config = dict(
    n_layer=15,
    d_model=256,
    n_head=12,
    n_kv_head=3,
    head_dim=32,
    d_mlp=704,
    vocab_size=8192,
    activation='swiglu',
    norm='rmsnorm',
    norm_place='pre',
    norm_eps=1e-06,
    positions='rope',
    rope_base=38700.0,
    rope_fraction=1.0,
    qk_norm=False,
    attn_scale=0.177,
    bias='none',
    tie_embeddings=False,
    parallel_block=False,
    init='normal',
    init_std_qkv=0.0748,
    init_std_o=0.0112,
    init_std_up=0.0748,
    init_std_down=0.00824,
    optimizer='muon',
    lr=0.00153,
    lr_mult_o=2.0,
    lr_mult_down=1.5,
    beta1=0.93,
    lr_head=0.00471,
    grad_clip=2.0,
    warmup_steps=200,
    schedule='cos',
    final_lr_fraction=0.03,
    batch_tokens=32768,
    seq_len=384,
    doc_mask=True,
    z_loss=1e-05,
    train_tokens=357900000,
    steps=10923,
    dataset='wikipedia_en',
)
MLP neurons of a small language model. Each row is named by its layer, matrix (gate and up: input weights; down: output weights) and neuron, and shows model dimensions 32-127. Each number is 500 + 50 x the weight over its row's rms, rounded and kept within 0 to 999. Numbers have three digits each. A neuron's up and down rows have the sign that makes its largest values positive.
After each neuron's rows, "fires on" lists the tokens most often at its 100 highest values on Wikipedia text that the model never trained on.

L9.gate379:551551502526432386532508509559592476566447491516491462543473440569424544499540484484510493472521506444596423494457554420514460614548532622509433442546555509581531487488484540552632573538506494527539581503583433504437433445484472537529435505478457407479445507534479541598551547489448544557
L9.up379:540412449517519568506513502524487489541416608420521451472507438457508399623380508495629466421597478456456536560524542401565534509465545479431533487463512527532521461522518512504569468544515470451534419537547528585502485465479475503465562567490494508500538525487518479562526514508499444465
L9.down379:490552406393537443499530497453456569404498497574474471437490508559430527509481541487480553450503532486482524491542456520568495456520556470512478523420512476539484583523534398498483522533494537575541447550397526476574396603493543544481542422531502504491601504591536483490563551399540484585
fires on: " f", " F", "f", " Fe"

L6.gate345:540516486527471555432498555501608551500554556469528454504489534508439454507513554532472549533464489546550520467551426493512452412475468458591520573503454587504502458509532439545523579600445437508522610515484494493460537435371391549534488522533523559548485519468572487480556536544476613559
L6.up345:393589482501451421485367524514495443488415470459467390528450598482571442498596513583519417461599472527449472520489415577404525425534530439493505570502456531459483524470539491613524511495536573457471505543540426498499472529464414427476418532479453468482564498552523574475428533549389547478
L6.down345:484486545475561470461531503576465459393585472508520535500644415518439483391492492441458557530444538541387495598603585521542538479418398503457549425436580555413417445579457531526532490397456394453513568466513537468533563520422575490473485545391494529498484461497573483555592560527459430526
fires on: " |", "th", " ", ":", "0", "1"

L11.gate700:451488387456535477497517430464490504504503562556523491486498604531525541514524512508491466515562516471508517548587520572515421630498610421432493415540457466656507496474402471466460475503521588388613433487451607490506499501459481483486481473543461491504441573475524514456488569424441490467
L11.up700:434559478430499477534460615519498412475518454551483451474468558439486530511529467466476472464592504427492494467494526409584556471486518564453580506603443456505554521461474463422495497526555495438599512448543490525551455477475450470521550585540597520500471521460509465523509554415455490600
L11.down700:587479527319493469533495508489484387542602526541496539452516439443505513484513468503554472506445441540558487514529454524491532474577492539461490562393479632488472450499508463551488595491536354587490533511461502503509514378538486566503442444520453415524512527568607474461484484547511507476
fires on: "==", " =="

L10.gate179:631398504549474461404487479455470517508561545503468529472498518500552593467407491453479511535511396538459518550536463535398415498461523526643576459528445581471559553485505485555498468530458482513479564505564475447483426433468532368552492516442519515550471547531528513514521489519483537520
L10.up179:445538483504368523462516557444514459415490602546607445533514545536538481527487578504401549490480459534488476571561477490451407541497569547555507481492561507425437460576496460493441530452559458506538521570507496505513441494505327549442617593509458461483563499495506574460489411425494522488
L10.down179:392426565705502462532492453456505552464571620518502539477504444414524495472530583401505507478535470496450527537419486551554524484546496418539459437548508572526520514514535503517468434556549567385373450475486478618499436469415446537505395428528447478574532480414535497549465496544479464509
fires on: "0", "4", "8", "3", "5", ","

L8.gate85:502508507578456479451582525524503519429503493493448499593513485496484514412461468509560492547507458500453506565503471518522450518463492530412450542519572562589414484441564585501411552580560485472417538579517530561483496571513538446536515536478530516541436536531473548599452446425437407492
L8.up85:502527481510467565509461494473430501567486580551482508447548469432417496562536519486492499490477600581608429489520494458550488525508588511518532549473524412436601487421521577509537529493502533378513530524619549489489559467435527503506498438531404533564495490426494494529461476367477522492
L8.down85:496523481633519520511464491470450457565509410411500552513428539469486476481528487505481486430451537514420580517522453479515511550413512492547492513546502573478572409515447466492400436455455585449527476627550528528505607448517497508412542410471354577458488451500463453524607476570564485520
fires on: "1", "\n", " the", " a", " an", "0"

L6.gate33:508485433671377445425558546424453475614477488452478542432549461373585481580518485461487496610483525475541407526612529503557452497429535536429431546565521491496518476488495479461460448420438507469481562576572509480606427554547492589493562476409466449482581483500515449460414487571456539455
L6.up33:535560494534467525424585472484564418501492549579524457466505526470477575514554545426545415439475508509562597525497600467497413519526440509488600548484423573494486523456482516424462522446536559474404510434564520406619462530531460525523544631407523507512501530529483442501538533558508501488
L6.down33:463423516501532501477492496572502445456531481493525461597492443517564560546498583520454512460449472485556518530522464432525594524548530485620520454370479453469534462517539508473512513502454447545597532557449469583453509556432591431513525463487485435516516435527542509491554486484465513522
fires on: " in", " of", " with", " that", " at"

L9.gate440:522451506481444463439590519507531472499487411548567490391582555435538628427533494511480471539465504469433480492463515436393512490435471471481615500441511440439524429554548439524587355519466460484624499421548504449547527553567514501480544527488448434520499532439383496555519446492460530491
L9.up440:523485479467570562522577477528433521451487509511592463463540467426485557438537538532610494550471515497543526395492457490450576436517520373487456489459466512549531541479622450458444476439437483509554514443598506483415455477536558484412448502430470379593506511452456410490475496547491498527
L9.down440:470509541537525422472524558410476600571469513523461506505585473613512489470471530425433477473454461480385422500373507442460513497486520576566523501532460540435510457533533504465446532545504422491393464492442470569559494457596462577527516520503510411423570512475482472560512441541517468434
fires on: " Bo", " Ro", "bo", "ba", "lo"

L9.gate294:643493567501500504513429420521520526539465471517492495460509463494510489492437530564469550492530490411473532484549452434517472506410517544501536554474430548536544607520480494531481479480450556544591422472605529514439539534525508546501454512479586596471540566525517530466400526502538510441
L9.up294:401456438537440604536431525491493526545443470485489548466446488426414459519520561519513462504497458484461471526599547506491536566516545559446495476520595565544417466519453467540486384470570528539426505525559447410558423563464493491443526506507414439526474476546554445425450504484427540487
L9.down294:506501526508466565443576444426487489439451480520442509572527491545481440455435496505505449467509484540492513468434508523526521487472548537546463471361584469534563505399541488497441559459477542450567449500370394533545521478586554541483508493489541450429564508388438521485483494468576398521
fires on: "9", "–", "1", "0", " "

L8.gate600:429457411545506442576541529538436478556587475537456350496506488437536523477480501505495506528488474552478536401451459525502410533386547459584522413472584505545531515515492484467433481536545597531553508460407568533496440499495506424443476418453513527549579523595541492517477476504429398507
L8.up600:471461517479526567532500519554505399534552487541473471529599557555426498513450397558492397450535467530439559471554556591580472601492513503592470528479476472525473536435471576518429480575570524530428525513485482486442447525479509557526489474479377525544669519531517532440474523507479469474
L8.down600:469492449451507495470540480483538460485510503569568501494468465434542518579592372559543436480541500509569518419565440477478566430487510508457540551562490403463468386516532566450519490455561523505513480651531469489463578566530424483487370435517503520631479518492527432453471567457469529464
fires on: " that", ",", " •", " next", " But", " same"

L8.gate34:484571485551559472478576407500517502433562578503530510512484536547421484540549473579422481486444508510480453545491572503422535487509430453505455527567460516530475457484490557500541388499502417526511485492554498470452498550478546532469529431502526536473456445503395445483470509443467556545
L8.up34:461528470546461513463518479491489517471547426544500392448451503456431518493526561530409635571505467446575537511536496430502450510473510521490537499497498554501458412410530521489484456507499606490510450429443442581387571465487515513430613435570472521512522487423440517402534451559467492379
L8.down34:506450558613520523490521455481517560426567590468489535541438531473494533650498473504449515442453491634513414495516500454498529537534501468518568477468475420491387480476529394442489567487556592468456431453574493523529480566438573519456431561471490543501513481539408492487490411380530530567
fires on: " ", " \"", "1"

L6.gate698:528437560514612398427506487540458483489484475414511487552503568488561541524497482417531467430569504497520463468381504516510464594509604494456460514433510460494603520396472456575436417494536488414519606552492427549460514524512499536526511563482449604503538410572541449594554630459541539436
L6.up698:486478522489465520507554444549412583507478381412463556502428468511501509492546504480511539528470505442483486505462470516543432588505531492538471393549451525453524548481542543464691500596538511570540540528469418559568519452585602527453480445515397453448535495576499416540540490498522561523
L6.down698:445449436394520480476505606492514560518534492495502542436437565527496468378405473483475450509503426428502432522506429484518610481471528471427550463523557584495455561495509432565480559520449511591500516381463460495569503498467551497454630540520599514572526459468539527524530535482535563539
fires on: "2", "1", "3", "4"

L12.gate154:538546477573586430549564508385414500490431511459468483479511530506540513467466497528500502490558544521498440529414551328535591562465480427393466450532481493546559491501538463530490472488515468491474497491575532393394495521543516625561473452389542495511596466553419513563526543495472562489
L12.up154:561436565512454572526529449443527537584585505477504602586488385540519554479471487564438505455572488522502403452478505495528476562515556418515547530519477601574512397520498519521561524562471500407436469521537446472516551498553543506496461466480433492520440452476562547505427455467643530584
L12.down154:501549464410517403466566670434477471496526448404489445527475470416537480502455442499557419544546557463509502453459485490483444488553413586507493491481493598552457506509470528556479496473471513583537512600467389495577507473555447515531495457511629511497511539573529500452467450578479544412
fires on: "0", "2"

L7.gate218:492527480506609521503546527525569427566537446500512466637594413555569466492583444472461517511539508509418448497552518536534431470449490570553414517471550513543455558417527477501495539546573600452500528491466528474579515480496474483469529467479527579594521523571440530483518593525458446556
L7.up218:489508456486452521482471473548502474546513405502519475542587480505610489458524405497546524499565536593472537401524456496441486576444514504525565514458524467565359530572537534501550529460575569463582503579543541482450431483511410513508542515495523416511585402560504407540417487426558496532
L7.down218:541585427609553431479489493572438450566506501576496524402482606551457426482504410533527489467564491528494546584466442444482603557511594463430544495512540502475488493576447554490519505520470517509448465433465433468473476518529496543427499434544564473469552500544514463539520625399518575477
fires on: ",", "4", "5", " time", "8", " that"

L6.gate58:434480543470540526557389483571482479502478497554593635464479447569444507482459591530596397494569469479522571457511458485492444554489441441451500515499504537551545492496495564471528503555518585487447517523494484460478443467500548544518524641468517439564453508487431475472480498544474580496
L6.up58:418539574489566514466518521553463529504541508559429558549520465459543456557483585461536413392574527473520437467607564479538471502473550512535395469471493462494542495447463463597509587502439521522411459622476514508465542463522444585497568466417518542428539562510557427429527521634539458558
L6.down58:505514453447566527548572547522446395576529553433438510454511437536543521540433479406514508527520533506473509529519435463609470427457525526448506468457588443406541517509525531468518513532495516452504517543532542446495576434485527514546561541439505514554540518491533475367557466527502531505
fires on: ":", "′", " (", "):", "wa", "2"

L2.gate184:533572507529488494641386536525589490522446430591439435518359628456520568442462471565511558427505489467491443489409525514532519446495474511481483490495504492457467513498585640540445496520379546497561519462489486525496487434527550538521542614444471492472467477549584510528452424556442521484
L2.up184:477592446397464507559499456491558501539499509464509510559508586454543585466596493422520512426453455426538422480501470500529514545467507495502415526432547466578501506480529601390510503510456500434622499506432427623465587439514500491500516564494552584445537520560544540467489451469428502425
L2.down184:482500551515434491442610533426531534489569486498452552466472513525551393544537515553400443477554454517507469535575529535510503580512538494512522526520501366532448513535544590489550541447597548487543477463500490467543550504409488589483501510575499418534441584494453473565403464522484558493
fires on: "==", " ==", "\n"

L12.gate581:532541471397464416449504580471523483420508565477503412477465496498473444545517487493445557577566466428541521471550438548535549494491558510582481517516469387570508560414500509489565539485478499513516582495574445494502465546564599527454481542536497518522450461476565491438523520525606508514
L12.up581:509565534478522459390427543534544446496446491518500466473623464431463435527586541491452515545495447487685575473516460462516486394507550492559526454396517410497464523479557465538507521410552462552476457450434483496546442530485485528557487533535505490478539436476448527458558442470470507448
L12.down581:468510483437551497483377491509491550509484590593599506456454463326512545566480515501481463434468524622496537389573552444390610476531529468538432484416481433527443526587490522540373416533528419382485551522539471480524472475444464490415512412515398453500482518530440554479531504498480485511
fires on: "\n", "f"

L12.gate349:513455547467498509520475608492536569542446459507454592552397617459435513541465473584529484507585409451561525506537512462506404531503490503456521536491506468502559413524499491490476497520424627411533512414485544520448426447478492515520547528428514535534535500461497559541467589531519521532
L12.up349:545509411461484489529490517462575549500526573502486483575566507543491473447551570493527477551565517516460470481452458438492507559513470572462448604474480543473592399507532411529527452370593425451505513558518390482537452570533516437462540560564423546394500491445574545473499578571454457497
L12.down349:453541446390426491459471427506573569459547479409486386458486489425476508448468449525539608420493482472460507483480477544537521379587523484434552460474579479444520509491534495494547463527394468507461438503510453509417497521525452482513474481467543548485609543572538541515445504508520452538
fires on: " H", " B", " F", " T", "f", " "

L8.gate579:499517440447532477422485518461463569496468502464594515403508478504544498517590493506543597473458552589530519521575546494500526529446624539511404569573451479461457473621554508441481465525444508414494483540460493476532479429516500375517561563529543471502474437466438470461488522521457503509
L8.up579:476508473486528509578575484564420472508513561483421518490497458465411524504516460492474452543456573467469500496416577521405449502446504480490510408517465518501552543521552557521507528485522555471585401529461486645464465537527478491459453487490518469361405426547611504457508506547551474516
L8.down579:543539527524516551513416479475472528469511541405566505466480450461524442532509556462420438528527476529533396476604503479527478497413521487550421527449506455483527579485472493487448500483536436440408452490429462434554443559475440389460516462543428442545466524396500491518501512570404559516
fires on: "s", "al", " ("

L8.gate267:518573496427444510453501526480443488455416457517472548474483557407519525507493441498527600479412526631569552542491508651451491501410380555501507550497468503474453466476533531571540485532506506433539451487386533438457601485515407499467478513484531448520468529481526443469387494510473421508
L8.up267:566472548426451491518476551433476507505470441531520514405436436488544532525557511422427570521551474484452484535599541579489414564493490568476499496463546431470410550551540487579499501553540448573359512521543582537538551454550484509531592425470518442460403521541478506565403559476520535380
L8.down267:435488524375485459518557498533486507552419496400475531436529521501488482525546576494539577567534510508525592543499479448593538512536568523398438512490518394505451435496551479526530498489510533459442515504560445408475466432510546501417493539471503555419518456414539552507512541455423539427
fires on: " that", " which", " to", "which"

L9.gate580:468483481505492447452477465426474460498556454554527496455545567614568489554534437490545518418422458492567477579497520439480547507544470441574408538398513477562508373505459452494564487559537493539478493436535363543661473614545450484574428468509546392461482499411537426567517445460403487547
L9.up580:505645546468542604564554568524532481463592572540547558508480505485444440535521506442545400587516471542394639519474518572475529426459529534551457458497497488520523522523499537509475521511562521559555448472470501575499478469581518520515519531570524516574547500451550428471510415472513501507
L9.down580:492486491421426521436480475491452496579545479465534467461491450573477474510457537576464608478506469527446433511605513426490531514565513495485452555376502539530476497514465533534423543504420477466476420429473477469522493622459477504407444555476593557533476529433508402520550408506459473545
fires on: "\n", " =", " (", " ", "qu"

L6.gate266:573556537499580554457494457560605539448430455525540546515487417442518447547491562559490614492489449553545508523570417497401549534500534560497492607532441513543446527503528505448480459613612460470540536552541473477481512487497456526450513547531434526510491490501486500511478536496522578502
L6.up266:487539561458544505596553479515539468576529550522452488467484379537484551469551475601528445444458487478520458489477500568472527547581488451491544520588492492482498507523521453500475453460635529428460420454418532552539498571498461495408673498576477476520482520497450473386507470517560471493
L6.down266:589488471424488522499389535479408508491495570521491497453532458457470489516485480504451516419524535528537490503539492482470505548531586437557502559504446458378512563440425558436418494459547502397511442502494435476457413453517460575437418523465483506479558430519547606450503520584533478524
fires on: "s", " Me", "ma", "me", "\\", "d"

L10.gate383:451467527516429476411414396565589514517460470496543531506472502493575479486475502543542477466452518529462595514540524506425542497444490538575568466542457523577447496575574534536539475563491462486560466515487487544568584504499489502461500414425494405537534550462504495440542592528539486460
L10.up383:457556487502436593612475461544469526552448512550504528495409567521550438508573494470505533528570549528433569438506501461496565446479531457580455435524533598503522542524396485480539580506502571499556571480595420378505554495515479464489616610545516502460484497543566465462592458583532535407
L10.down383:444505459565459498496557490484451490478528539516476433570460438454454518469601494465539557585543444450440404503387522510448459507417536428579488511515509623495542441539553546409494483540538452495535511448377432543518500398553456520537477442517484556506472517451492615494555431518481488534
fires on: "9", "1", " ", "8", "2", "3"

L7.gate673:437492514477427450470434445515453446557526558550467531570454491561496554477470525515561483541488427448543517525545492529415525453478501471581538446438491397463415473505498528533577541474563503618567549465516429481417418462502487549492600518494604432580550597427525522490569602462481429543
L7.up673:430537523339472535583426590496502482464463506534536528493527480562459468462550436568536506500496503538515614529524494511554551479540544568479508475504564480423477443573469435440541433423510452543555509436568553513460500482444408435478472508498523556628562566458472534507583526431467502516
L7.down673:465480468555622591579455569562447500471515510465488552613524442520460477528432501477506476461444446504526495453468467437518547567519495412420506564519524544514567506495487498464441448492485548490490555472483483602567597491515478521491443486487427384442531496517424547495468410497529555463
fires on: "6", "7", "1", "8", "4"

L8.gate459:479487489493529490481373521436384466580510577453508549574519457503439398447507621538486480418515564583526324430470506508435439488588527536488463528495504456487566452482509397411494463519584541414488543488552562443460501508482534552534576503514479559460488512473542453513547508490496552501
L8.up459:560525554637551561473529492529432485480485463517462550520429495432478509500411472467622544560525431468479529619492505476486485463423418493486537471452554439484513499487525540491511432513571513580519581472489538461590454598527492512541505609483466418478555539449493435536430420562366432513
L8.down459:503557446522428524593468457640452408506447446547491565482474496506438540453477459426454586500480516493550518476567543447507544568474548469481512554394522480494513503506528357529590572504463498409559498483555406534650485490481474519489518515459427513572515555474508503537485530556498516558
fires on: " South", " E", " North", " Bo", " Co", " of"

L12.gate648:508442514472430453519492631532475489447464493579431521453547494447526466417597491536518553395508505379514507500457411465454610551532442538464447518505551583604537571492503561424448585590500492498483516533473455481458474535445549556497488558573442514508491492474497463458504491498401541622
L12.up648:485524467548484522486527510461474384506480489510492524552650558461458425449372484498507541541500468476484551471514487528567546490475495516481619404503552442528430504557473438469531510477522423496455550501507479422592499558498355490536608578412459488529499456498582390601406593578484516541
L12.down648:423525549548484463568487507511531485456497452495550520468337486484508562456542548510495457478487463556654516457481479466507393520443491439555496538490523527493598508560551383475538432490468612569535527502566493447523510462542526515433502504544528525490523533466519492385504553496488478373
fires on: " of", " in", " western", " the", " into", " South"

L11.gate67:476438525553509539473447548519384528467493527514601506431585542590466535527532497583338501509549382438463409457486547495393531548402514502454495600510477497439463444549436481540480514466468431545529481488528500514448554462521452450527510513461477427515529480468477439497490449464495485529
L11.up67:452479508460473567549452465438464464446534483452540553433457454511534529491521460482508518441434409584500540528512512417531502521522525528498504504535444467510565439466537514535479510491515495453513463524528543438548451479552473457451581523482550488458463378473454492574497555545528536561
L11.down67:542467558496531530572553486433483599467456457520519570575485462628597451494466536457486417492573560521556493384513444411501555505574552503503535519480400436480480431446513530517473525534616504455406475495468415519491457541552458392499446468481515468497561531538470484458420480543491480522
fires on: " Bo", " To", "bo", " Zo", " Ro"

L7.gate369:505440493505481448570511470417480548465443480434420584510470458491518522559485473429513432553497444512461454510576497564556540515477571504466521500471471465431528430450588439573489469406451574515484471524568503600553522443471486486463447494554552570473533526485526461439528483461576514557
L7.up369:537491464455402523458511503506604474456471505527512580468555579519413498474396405492540485498504462464503470522518467482459503550521536445534509485405462463509508540501449411487459536449495480505489490489440528560495379554444457467393516515417506525485440526470541433498563554475473453528
L7.down369:470604557459547568549499606478531543459502508512538610489473519476537533566374472531508400504411436469488498523521523507582414440498466473501497520574542539481530541487558577510540482425584488517427491573511494497561512489422436428501525534532442588508421428487638532573448542469448466559
fires on: "s", "Career"

L2.gate287:404470563457555450466494504566460523556366570445443561580453504439526536526520440483556580440560437525472447512579426583485493600625510553472491485560558475547516472515530472474507514517457550523443442464494451505472544508517539440523662557502503557485529546424443580544494503435500424472
L2.up287:483511538492472540546514520432475550408484542502523577501552453559566508486539488526458500469604455464498516519556500560497520428455487420522479530543516437509445404497485458523512507462450501552568511466465518473480534523467504490520502484437462427550606576452592572520534456571546495505
L2.down287:471462532530418487394496574551457454511528512542555387565446528525482520429537415396390500440485541520541494551430474473496513451515482465499572545536540551618517507500537609441424369469468527552635566576553546502425547488485563519521482426485532465540512546515492391444495509525462499506
fires on: "==", " all", "s", "th", " both", " Both"

L12.gate525:634576569491475525531467436498560493485524451572571506489510554627587481476503473456427449474429474493548378520466546402511445573477445417495519450520458467518524513531549534410473488471584485399463462513486505524458497537471504520476470494511491431531467367423456436457419442445472467510
L12.up525:472448510544497616431636499439554437583494519491415495466566469481466515469574510558474585446497540462523446490468441587500518551499537474603515495518420573534427528627532536539467440501435531456495469463513392509475509538523543500561467474525578545535549455496561580498551482511407551451
L12.down525:559432394536564576536519434487493435454454504527442523473570526450500552515487509452479414561666493494490497503508544543485512541485412463531542505404462514561518531620491468506487523441579473487520522490478573453465567513548481449551466526480455465440470477563337426471436505504437447490
fires on: "\n", " |", ".", ",", " footballer"

L6.gate501:517515493494533424434527489580466472520624442407607579433499492426501612443539631410539480495385452462450480525638448544523529560506464511487539543516513448486472444435511545425483476484568560486565520511576444534580486457618505553537517524483487438460528520512447491438532465524466492502
L6.up501:459431469493511432536467548524464449478549481456601553448506514511543530490444623503450568501462400458548534607540510570518510485523532531492555553565421561419578462467610556485442488547513550560453570490549418493581489528458488498516554492577637485441577477526489455469573515492485464532
L6.down501:565418473624515549538531512511530513574436526480438523570450506532572539401597537510449500502529651518478462480532515420509498509376463370491545544422535441467591393445474441550436500484489392472576513510519403495420432612470499493461529468453445397577595413511589462539535473405547484509
fires on: " of", " for", " with", " For"

L8.gate217:498412445456562505460494533508611430533585439536476380509461542519527488474456471469527542579483483493551608561518458561479531380436410507508457370497522482475438465516539577530470491446584566535482576427463507554455415580524601575480502430456516493544461530487529502457448426489605473502
L8.up217:499559534460514475472470463506424505455563496496484550555492475475490545532494512545517563457552493530621544483500575488534427564534466541523524488521466505397515462556402528530531375469459479476633538485521493474419458443420485474437551533464468512630548394509560386572566554477516553519
L8.down217:515504437516569514530502503511348471553519452442496419497563510496368430552546502499527538503503464555448570434568467541585426562523475505469525503486421565445489517447478522546411440497449595486571407568408554415521535459418511489495554489500525493565526468468521435488461491477489529584
fires on: "1", "0", "6", "5", "4", "7"

L2.gate382:534596493496457472510500552518459582591447558571553541562489557543474443582463473510497390519497463551478524410509533509427542535452496511521437512467507476518471454440518541471519480456506515501447436450512519452569524442472452455569527448410565558455605548510506501438487572393486527498
L2.up382:509489429565593450490495358453505555552526553531490494531412562492545486532519545450526464532509572463505432502516511439518470507421325563579603494513448464566543431490520461506474502508514516500456529514585467548555597401457521515439519530503512536457445509530503473477507535499527486433
L2.down382:513522525483489454467463509485502490421431513518510433482471576444486395518587521555467528470549506498524417454482511559505454398545474569545447476527559503505513520541418591532435478533586563529516477466511518550439452540487622421559517475450609569438512481555468554581491553439518567505
fires on: "==", "-", " ==", " other", " |"

L11.gate271:483479459562518479483525505494438462520383503541528440515449504471538536557495508522519494455563464521438451471450517558455468507508545477576481424551471377582467516433651517543519408437492496439488511544558530505532508437526441540560509538439438485405441556494533482537498448447441541483
L11.up271:416517427471529448504538460508597470483516489449459432546504554628491500547540381458535543442551540447514473477498537497568443524379426504467531449476442462554500523483443523485517555502597534515478519591448580447554473463458532451485520465539444491488456529363459488509519549432459519540
L11.down271:594563531471432450450531517500555520533449464484587509483571455550510494527509508523472463492549562505428373474475459496456555592562429500525397590480509621478489495486419501454552487540493496477550465526422513441397458497487522493469434491445487424551517488517505524459487548473536527504
fires on: "==", " ==", "nd"

L9.gate154:512521587471486577545479463611483441495442492486489541553521541433483514497470562473534510475577473461481532471444491538526345492475510531498512462518556594500494520442541531449529471566464502586481548468472476488460538484436529541484448495486442502470395554445502403481517458543437537497
L9.up154:411417552534443398463502417441503476531551433507482588489427490563431461588553565415492449537469436491469576492428558444528476548496528527570369423446573515498475493587400426496483561461545563468545517480505480530439475489442499536571415485483564575423509550447506526458508447521511490530
L9.down154:513547544456436459524514556456483543539451503460430508506551528438504433458545315490479480446496517631506500366494463538530518523465416497451459411488438529489521479523519576537521555537488476580499484602464533523530459530517490519524515589494506557527593452499491452500556401507447494524
fires on: "1", "2", " a", " (", " ", "."

L9.gate588:520474497580435390519591483402450460458491453434440516518444568448469519463460511521567487512568641540458533500466501492571440467533503505454501486617484565511435411477456529527459487499590456555449488519542578475437519536431445476449488485562516480470480499490448572541544502441481508435
L9.up588:570451630529505442455539504430548536543578511550444466529490464399439529450536546504433466520515554529439457498472463529464485453483522487519483450550458540541463431465465545383493506511396430492440561454523441546429541449444473524526549466526429521440513511505409547498546492374470463512
L9.down588:474528541671547520456524495479369473491582538419570473438459421538514488488456524529447461492452530579509493445517492472506539535477512472506555434456543494499492461508513461411492477522434431550482529521516467585483565519445413547480512565559527541513504524516434504565495442391565570543
fires on: " ", "0"

L10.gate501:584425447519575473446485396544481535552530481431525513389552477570485530498387599426559527483558494595500472486511536486501387505543456490542524457402445497544479414508488519499446497432478483519550526542539559424398481506458516445553537554539541465510476515474461506520478510483495522473
L10.up501:468487672541506494434560437496426499546497477501579403513517536493418503474471529491490523410495530547441537434460508507535469504615524475536528508477492440568467537451501449528567451511471481610479482527536506522440543548495443450455552547502621517461548537388545504482504487459581464517
L10.down501:466559483598535575553465469483503501596564485535512522443547442510528523469437554547491447509487537634521439501568472460509555443475471518525509468449493553486574417552607484497520481533476449517510459505487505540463519515397498482531455497468521436523508493514534548463506502473521482477
fires on: " "

L9.gate213:536565513524480526447455561519530499516518460572530528518484464484452472523491556475559477466560547443494501433547421462389497558573476520520513418566452520545590586535410502630427520556479588475512517405490568517510434549494557477479582535491465499495399558457451494516470516542482508518
L9.up213:454552431515508559513570490445393479558481524442461516621508587449471589545519451494515600396523467529492525519478399509496493559474458486481489435512507507472467425459492552569470506468508470453452510572544492431551479518507518399506459521595435660510428514532557382467464421466424535572
L9.down213:497541592355471472456533478557617464447544522495552450461483500546522495454471444481427508441484431547627471547501467467481479533524448483420492614465515536562419473448584455537484492502500473528411570538473520448479484455497508542478524467424471403459554493567532527480553559556575472459
fires on: "==", " =="

L6.gate677:555519540545513570489544478483542472396502478579515461404499545540533483494509490472439475570454529483459535496456467624511474540514585422466495455521512512597528579539429560489479433459525492476475481436558510441594515473403518473550563483515524391510465505469570500336562537565505540497
L6.up677:500597591520454419487431618477450478378542406460576505442539512463534468491566506467508532526591525458495507462495444477488530504473577487437476523594552504522522539457519572608549507491554541469513479551439542446426512563457529566547458470586479456531374569528459490469508533502543489526
L6.down677:540534516473553570421470452501528490505526611542619517415549512469452475492465483480507568459491472553539500482531594450503449535536433536429427489422493601414407498589398534440500501539587439470489459436601475539525515482515532446483509560514545450515541503475495494448560550539498527547
fires on: "\n", " "

L2.gate314:465487467463513475388588582466606487403454546493489476624453514566519502608502469479424427498468485555450559491524470557519410463513535407448467595468501580531552542494498450510524460442497438496518548512524493541531543467529478454418430549547504489473492558465550560566510480470434470515
L2.up314:498514547426543574484511344485463570602487468436484556476493484540445539495576567425521494518525450461516499465587497456461503612515451505442597479514467470564510459548497466531595477466540500432477466506512517509478547485586554457512454460465548582389515575527537490479500548476466506448
L2.down314:429502546499443453446488553452533504431428552466541497507523592435490522517476522485533424514488448553531549501494496601554495521529403479554531555505493517449446490509584556527542520436497560489471554452535473492513558496478421516515510467494569457531506400569551551520486489495599548524
fires on: "s", "r", "c", "d", "m", "t"

L7.gate14:524529499486438561448482503594529493429547558595544531507471407456452483585494505488519480601535463564511517473530411477441519495481554432585518515521582622430476506559563479470489555532493594508480453488525462495509554414483503422521482569436449512549541445528613445485546474571547486454
L7.up14:481434440454533562530502440568522551458540484475528418534443501466624504577536444496438494437549461524452541509464430551518507444584507475584434517578525490553495465529464548416554439475425539505507471449546496505435523490493463516464579564586476475485563469523535397452566505602457524493
L7.down14:504518507525537550525607525453559576517474474520537482472457519594458528415530449498511509463526579510481541456479536444445433487471474472503506534463442422454545479410391527549511466566486543407550578476420529442556484539453428554475499509453508491470501487491513554464445418595478483523
fires on: "0", "1", "2", "9", " ", "4"